config.yaml
n_layer: 10
n_kv_head: 6
head_dim: 64
d_mlp: 1536
activation: "relu"
norm: "layernorm"
norm_place: "pre"
parallel_block: false
init_std_down: 0.00455
optimizer: "adamw"
final_lr_fraction: 0.1
seq_len: 768
dataset: "wikipedia_en"
MLP neurons of a small language model. Each row is named by its layer, matrix (down: output weights) and neuron, and shows model dimensions 0-63. Each number is 128 + 32 x the weight over its row's rms, rounded and kept within 0 to 255.
After each neuron's rows is what it responds to, as a language model described it from the Wikipedia text at the highest values.

L2.down94 [121 208 106  52 165  99 166 121 118  91 130  98 106 109  75 151 175 111 120 102 105  91 136 126 108 199 173 106 198 124 171 112  74 123 100 102 139 175 110  94 141 188 113 158  96 110 126 142  98 131 134 106 161 140 158  61 143 138 101 155 171 124 130 124]
Sentence-ending periods. Periods, occasionally ? or closing quotes, ending declarative sentences in Wikipedia prose, e.g. "largest insurance broker worldwide.", "Society of Antiquaries of London.", "Province of Brandenburg in 1815."

L4.down524 [106  96  93 135 103 164 177 155 126 170 124 111 141  97 157  85 111 151 141 164 154 159 167 148 125 137 126  87 161 127  68 117 133  97  89 108 195  96 126 101 143 134 139 150 140 109 198 166 155 147 128 170 114 177 175 124 115 155 129 156  93 148  77  93]
Early word pieces and determiners. Determiners (the, a, its, their) after short prepositions like in, of, to, and second word pieces inside names such as Ch-ic-ago, O'-Neal, S-ho-oting.

L4.down701 [144 149 157 163 170 133 143 134  83  81  73 125  76  93 110 167 149 125 112 109 133  86 147 155 123 111 159 109 111 117 113 178  78 147 125 176 127 139 131 161  82 112 104  82 143 197 165 109 110  64  95 201  62 154 118  74  97  95 134 126 143 109 133 149]
Word-final subword pieces. Fires on a short subword piece that ends a word split after a consonant-led fragment, such as sche-me, temp-les, Georg-ia, and on periods after abbreviations like Op.

L2.down1354 [129 148 138  76  96 145  87 128 120 140 110 117 135 139 108 111  70 127 114 188 100 136 108 173 154  57  53 120 111 121 136 174 154  75 142  89 135  84 178 138 115 104  90  88 128  53  87 154 139 169 142  57 112  97 154 111 120 141 122  62 138 114 107  54]
Mid-word pieces and "and". Fires on word-internal pieces such as cle and pe (Vehicle, Uncle, Circle, woodpecker, Type), and on " and" joining names or nouns in lists and titles.

L2.down1075 [131 110 192 108 168 145  78 107 120 122 130 134 115 165  64 129 124 108 105 187 131 134  89 175 116 102 115 132 101 143 123 116 189 125 111 131 197  77  94 134 127 103 126 111 128 182 138  57 161 114 162 175 117 128 142 111  89  92  89 191 135 175 119 125]
Small numbers and quantifiers. Count words and quantifiers before a noun, like two years, five people, various awards, plus mid-word pieces such as fe in Professor and tern in International.

L2.down1082 [129 127 110  95 127 194 134  76 111 134 138 180  59 129  86  88 133 112 131 144 160 131 124 121 132  96 137 143 163 125  98 123 153 100 180 149 124 167 139 190 134 139 108  82  77 103 188 194 130 119 203 179 108 149 105 107 102 142 163 162 151 152 162 228]
Name-completing suffix pieces. Subword pieces like -ton, -as, -an that finish multi-token place names and surnames, such as Southampton, Kansas, Bolton, mostly in tables, lists and rosters; sometimes mid-word pieces like Es-ton-ia or incre-as-ed.

L2.down307 [ 95 112 173 142 110 161 113 116 137 125 175 120 158 175  55  98 125 135 136 185  95 134 117  95 134 138 169 100 186  92  95 173 130 146 102 160 138 180 127 119  93 134  89  84 122 149  81  92 134 175 120 107 126 118 175 129 122 124 170 114 141  97 164 173]
Punctuation after names. Commas and opening parentheses right after a proper name or noun phrase, mostly at the start of a Wikipedia article, such as Li Fei ( and Christine Gosden ),.

L5.down1050 [ 61 126 103 114 105 139 100 142  96 105  79 104 101 185 151 155 101 118 140 135 107 141 131 107 172 133 111 167 138  79 106 170  96 131 154 130 111 180  93 102 139 163 111 159 141 107 154 105 108  79 152 131  80 152 156 137 112 128 125 112  97 160 199 119]
Word-fragment continuations. Second pieces of words split after a short start, mostly after "be" (be-hind, be-com-ing, be-li-ef, be-half), plus the/their following a preposition or verb (won their, during the).

L4.down713 [139 133  84 160  92 142  60 143 140 128 160 120 107  71 198 111 140 116 114 140 138 163 118 155 150 171 119 109 122  47 129 112  86 147 135  87 177 164 126 114 113 106  89  70 117 192 152 155  79 110 120 170  62 135 179 101 130  82 164 190 177 120 108 154]
Proper-name head nouns. First piece of the generic word after a name in multiword proper nouns, e.g. Bostock Road, Powązki Cemetery, Lawrence Berkeley National, Naval Air.

L4.down382 [128 128  82  87 148 159 115 147 101  85 159  42  70 106 153  93 161 167 113  89 152 145 179 153 152 161 148 109 119 101 133  75  79 125 168 115 121 136 176 124 126 110  90 163  83 111  70 158  88 124 105  97 134  74 191  71 108  86  58 112 107  37 118  50]
Early tokens after line/cell start. Second word-piece or first token at the start of a new line or table cell, often "s" as in Re|s|ult, Re|s|idents, vote|s, or October.

L5.down134 [125  81  99 131 159 179 135 138 148 109 101 133 121 100 152 165  92  94 146 123 115 158  80 121 139 143 130  94 101  96  95 101 101 116 143 159 207 169 129 127 152 151 137 115 144 141 107 106  89 152 139 135 117 124 132  75 123 168 133 141 164 112  32 177]
Predicate start after copula. The first token or word piece right after was, is, were or are, often a split word like in(creased), part(icularly), or the, not, more.

L4.down162 [157 167  90 146 141 161  86  91 100 115 152 152 156 195  96  95 114 164 172  80 130 120  51 115  67 102 136  50 110 121  90 106 120 153 181 151  78 147 177 113  80  92 181 105  84 142 151 123 155 171  95 145  76  86 140 137 101  68 104 158 105 142 159 166]
Mid-word fragment continuation. Short word-piece fragments in the middle of a word split across tokens, mostly consonants like b, z and t or endings like ant, as in demo-b-ilization, La-b-el, inf-ant.

L5.down1448 [ 86 126 127 115 121 114 113 114 168 160  80 147 171  97 137  89 142  74  63  96 179 111 138  91 194 128 107 113 103 139 145 146 150 191 102 110 175 114  91 135 111 152  56  99 163 185 108 151 139 117 111 117 121 157 122 137 148 108 100 148 141 136  70  90]
Word and list-entry continuations. Second pieces of split words and numbers, chiefly ur in E-ur-ope and year endings like 20-16, 19-39; also list or table row numbers after a line break or pipe.

L4.down1368 [145 114 167  63 113 119 161 104  71 138  84 126 115 116 130  92 124  57  85 145  91 115 131 108 141 158  96 138  81 107 193 124 122 172  96  93  81 129  88  77 111 148 120 142 122  92  91 138 122 139  77 197 125 123 107 147 186  96  72 148 156  82 124 106]
Word-completing suffixes. Suffix pieces that finish a word split across tokens, mostly -s after a verb or noun stem (appear-s, feature-s, result-s), also -re after st (streak, stretching) and -ing, -ance.

L5.down335 [102 147 145 117 130 107 185 149 137 126  90 159  95 122  91 142 145 141 160 110 158 111 101 151  69 122 109 158 132 137 235 203 103 141 173 137 116 173 135 122 115 152 171 117 137 146 155 106  95 108 106 169 164 133 119 111 125 106  91  70 121 123 103 135]
Verb inflection endings. Suffixes like -ed, -s, -ing completing a verb stem in biographies, as in appear-ed, work-ed, particip-ated, compet-ed, also Vot-es.

L2.down1268 [ 61 117 118 100  97 169  97 127  74 115 174 120 142 118 142 159 165 206 122 130 104 183  20 105 157  86 155 121 144 140 135  85 141  88 137 125 166 144  20 104 112 159 165 112 166 119  98  97 147  97 147  10  87 174 130 155 129 127 122 101 191 144 147 141]
Personal pronouns and who. Relative who after a comma and person-referring pronouns (he, she, her) in biographies and plots, plus look-alike word pieces (whole, whose, beautiful).

L5.down1105 [168  84 109 164 145  97 150 122  96  56 136 115  56  46 113 111 175  92 130 132 155 150 173 136  73 111 110  92 137 103 183 152 130 154 135 136 137 162 104 165 176 107 119 143 153 170 140  81 147 138 179 136 113 112 163 133 128 150  71 140  91 126 100 173]
Mid-word fragment tokens. Word pieces continuing a word after an awkward split, such as sp-a-ceship, desp-ite, sign-if-icance, Succe-ed-ed, plus the hyphen in Vice-Admiral.

L4.down1438 [101  95 161 117  97  95 136 123 171 126 147 144 157 136 178 174 160 106 147 125 129 136 100  75 133 170 177 123  50 182 154 153 147 102  87 154 188  96 152 167 180 118 109 106 106 158 152 186 102  98 182 105 122 123 154 123  76  80  93 102 109 117  49 149]
Mid-word name fragments. Middle word-piece of a capitalized name or title split into several tokens, e.g. Ber-ke-ley, Con-tin-ental, St-range-r, MacDer-mon-t.

L5.down784 [ 61 136 127 158 129 116 122  35 160 122 114  69  93 105 125 140 132 159 126 134 132  91  57  72 115  84 195 106  98 110 151  96 155 165 155  77 133 132 183 131  67 115 119 160 139  60 120 140  94 142 187 103 163  90  90  99 120 105 120 109 147 172 141  98]
Function-word-shaped word starts. Short pronoun or function-word tokens, strongest when they begin a longer word (his in historic/historian, who in whole, It in Italian); also ordinary his, that, who, some.

L4.down1472 [150 164 158 149 133 175 142 138 124 180 139 138 117 114 149 134 149 123 106 153 116  94 127  80 106 125  76 151  54  99 152 179  89 142 105  94 166 107  94 113 155 151 171 174  86  74 120 194 104 115 182 153 142 130 141 108 157 103 136 104 172 121 180  86]
Mid-word continuation pieces. Short second fragments of words split after a brief opening piece, such as lo+ver, lo+se, tr+e(atment), se+x, agre+e(ment), in varied prose.

L2.down197 [ 96 136  41 210 115  83 121  95  59 106 130 115 108  68 147 103  82 149 153 146 100 110 160 135 176 131 185 178 136 110 110 177 129 129 127 193 137 115 147 131 104 103 118 163 100 151 118 144  85 188  79 156 137 124 183 156 163 175 180 117 177  83 111 127]
Number-final digits in tables. Final digits of decimal or score numbers in dense numeric tables and lists, usually right after a decimal point, plus cell separators and semicolons.

L2.down403 [132  76 148 126 115 107 187 175  92 105 142  94  73 113  91  94 136 150 110 149 122 156 124 156 123 205 136 177 204 140 152 144 100 114 112  98 109 155 115 117 102 124  68 136  76 121  90 123 136 148  92 136 111 134 102  90 151 150 135 130 158 149 137 144]
Token "the". The word " the" in any running Wikipedia prose, mostly after prepositions or commas (In the, of the), plus "the" opening they, then, theologian.

L4.down36 [ 54 111  99 110 109 116 148 131 145  92 158 174 125 121  67 144 148 128 104  82 156 117 149 141  79 126 106 181 104 150 136 115 141 155 109 204 112 132 128 119  73 117 152 113 107 154 133 139 138  83 152 161  84 103 182  89 107  85 100 144  89 131  95 109]
Second fragment of split words. Word-piece fragments that continue a word split after a short first piece, like re-ally, us-ually, original-ly, re-ach and Al-ex, plus small words after was/is/in (not, one, being, both).

L2.down286 [139 121  83  70 158 114 188 117  91 136 211  73 105 237 129 120 195 142 173 156  89 146 197 160 101 123 171 179 113  91 146 176 124  98 119 166 121 106 177 124 135 130  75 167  68 116 149  98 122 176 132 125 144 187 129 154 145 150  99  92 179 137 153  80]
Letter s inside words. A standalone "s" token split out mid-word, after a short prefix piece, often in infobox or table text: De-s-tinations, Con-s-ervation, Di-s-cipline.

L5.down1245 [167 153 132 147  98  85 152 115 105  98 143 141 130 149 104 135 149  41 180 115 147  88 139 148 185  99 136  68 131 121 132 128 138 137 128 117 139 181 134 139 167 121 145  80 162 127 160 121  91 145 103  89 107  51 126 110 137 110 126 144 165 110 208 154]
Verb inflection endings. Word-final -s/-ed/-n completing split verb stems (appear-ed, appear-s, continu-ed, show-n), plus stray spaces and table pipes, and pieces inside Latin species names.

L2.down1042 [110 106 122 106 130 115 203 206 156 145 179 167  94  86 105 123 152 126 105 134 125 168  70 162  75 196 163 150 170  70 117  99 137 115 108 172 131 155 103 122 153 130 100 152 106  78 165 111 108 134  92 164  98 159 132 149 134 141  85 182 112  46 147 187]
National in proper names. Strongest on the capitalized word National inside institution or place names (National Park, National Cancer Institute, African National Congress); weaker on periods, colons, State, and word-start pieces like comp or con.

L5.down284 [144  88  81 131 198 152 119  76 164  84 163 163 137 154  75 180 165 133 132 154 139 177  88  43 131 175  97 136 122  85 159 104  85 121  98 152 110 159 109 119 147  92 152 132 111 161 209 142  93 146 134 143  87 116 134 202  73 174 128 170 133 118  75  99]
Trailing number digits. Final digit chunks of multi-digit numbers, mostly after a decimal point, as in 30.4%, 72.69%, 5.28 ERA, in stats tables and census text.

L2.down1360 [179 149 100  88 145 123 114 121 111 138 134 115 106 186  75 140 157  84 119 136 128 184  85 174  85 100 102 210  84 125 138  86 149  95  45 165 104 119 144 120  95 109  87 131 144 106  97 111 131 140 124 140 112 147  50 118 141 121 138 203 163 148 116 174]
Article and section boundaries. Line breaks right after a "= Title =" article heading or at section starts (==), plus dashes in date or score ranges like 1906 – 1996.

L5.down1493 [127  99 173 135 157 121 129 156 144 158  62 137 139 107 148 159 109 143 154 110  88 136  98 127  86 210 110 134 145 125  70 142 134 102 159 135 121 103 130 130 169 151 118 136 140 120 114 100 166 123 137 100  81 118 151  88 185 113 126 147 113 136 112 144]
Parenthetical or comma asides. First token after an opening parenthesis or comma that starts an aside, such as born, also known, dates, in, although.

L5.down1392 [113 115 133 111 162 130 118  95 122 127 151 165 120 141 188  51 164 167 105 140 109 101 101 141 117  90 132 153 103 100  75 143 126  92 183 182 150  99  78  94  78  90  87 130  92  74 146 125 149 102 133 155 107 177 142 128 107 103 134 148 123  62 157 116]
Second subword fragments. Short mid-word fragments that continue a split word after a syllable ending in r, like car|ry, gover|n|ment, Ber|lin, con|st|itution.

L5.down1109 [ 59  94 157 161 122  90  91  69 122 137 142  78  86 207 122 180  83 143 144  94 109 142 135 152 170 159 128 169 146  96  82 158  72 132 199 123  71 166 110  97 127 145 105 169 143 134 129 118 175 178 161 110 147 140 222 142 177 106 142 134 134  82 133  66]
Mid-word completion pieces. Word-final or middle subword pieces that finish a word already split into fragments, such as unawa-re, nomin-ation, establish-ment, favo-ri-te, vo-ic-ed.

L4.down1056 [133 138 114 117 102 118 170 104 108 101 129 119 136 143 134 145 124 169 124  94 191 143 178 130 108 171 108 182 146 157 178 134  76 163 123 190 138 155 111 108 151  66  78  90 109 129 138 158 125 171 108 123 114  87  95 167  81 106 137 170  64  91 108 172]
Word continuations and separators. Mid-word pieces after an initial p- (path, pushed, paternal, purchased), plus bare spaces, newlines and dashes in list or heading breaks.

L4.down368 [118  94 138 171 166 110 107 132 153  89 138 122  90 119 159 121 166  82 197 148 104 160 179  62 119 139 184  91 151 124 116 122 146 119 109 133 135 151 101  97 115 163  99 105  94 122 147 172 133 138 125 126 115 119 161  96 150  78 143 175  76 139 129 123]
Next word after a noun phrase. First token of the word after a modifier or noun phrase: truncated noun starts (ch-arge, tri-be, Je-ws) or clause links (by, who, when).

L5.down1043 [152 139 152 166 146 142 123 153 139  90  95 112  85  99  97  96 197 100 110 106  91 135 168 120 118 156 116 162 162 109  95 147 133  76 141  86 202 149 130 126  85 125 122 190 131 123 136  80 192 137 141 141 123 134  82  93 117 148 155 117 179 147 127  93]
After compound name ends. The token right after a multi-word proper name or noun compound ends, often a bare space or next word-piece, e.g. Railway→line, Agency→;, Reserves→‡.

L4.down432 [ 90 142  78  99 179 116 124 154 107 139 115 210 103 132  85  95 171  91 108 152 126 151  82  84 128 190 102 135 175 156 130 146  22 173 159 170 111 110 142 167 115 120 171 105 129  97 138 160 101 201 152 172  98 123 131 164 101 113 129 123 109  75  78 147]
Decimal digits and quantifiers. Fractional digits right after a decimal point in statistics (26.0, 2.3 billion, 6.9/10), plus % signs and quantifiers like all, most, a.

L2.down1085 [119 130  98 147 114 126 131 181 115 171 141  45  70  97  97  60 127 116 129 148 128  82 163 162 123 159 129 109 109  73 113 149  56 195 117 103 133 140 148 127 151 125 129 136 104 176 222 118 112  80  85 122 124 154 137 113 117 101 147 154 174 136 199 157]
Word-final suffix pieces. Suffix tokens that end a word split into pieces, mostly adverb -ly (approximately, successfully, originally), plus plural -s/-es/-ies and stray also.

L5.down470 [124 148  90  85 106  95 120 133 100 132 171 164 111  94 128  88  98 171 192 111 121  23 135 137 129 164 134  90 116 137 178 138 169  99 153 106  90 142 111 136 102 114 172  59 143 101 144 120 158 193 145 139 137 152 138 121 114 129 146 116  69 118 116  80]
Mid-word subword fragments. Short word pieces in the middle of a word split into several tokens, often after prefixes like De, In, re, as in De-b-ruge, In-co-gnito, Exhi-b-ition.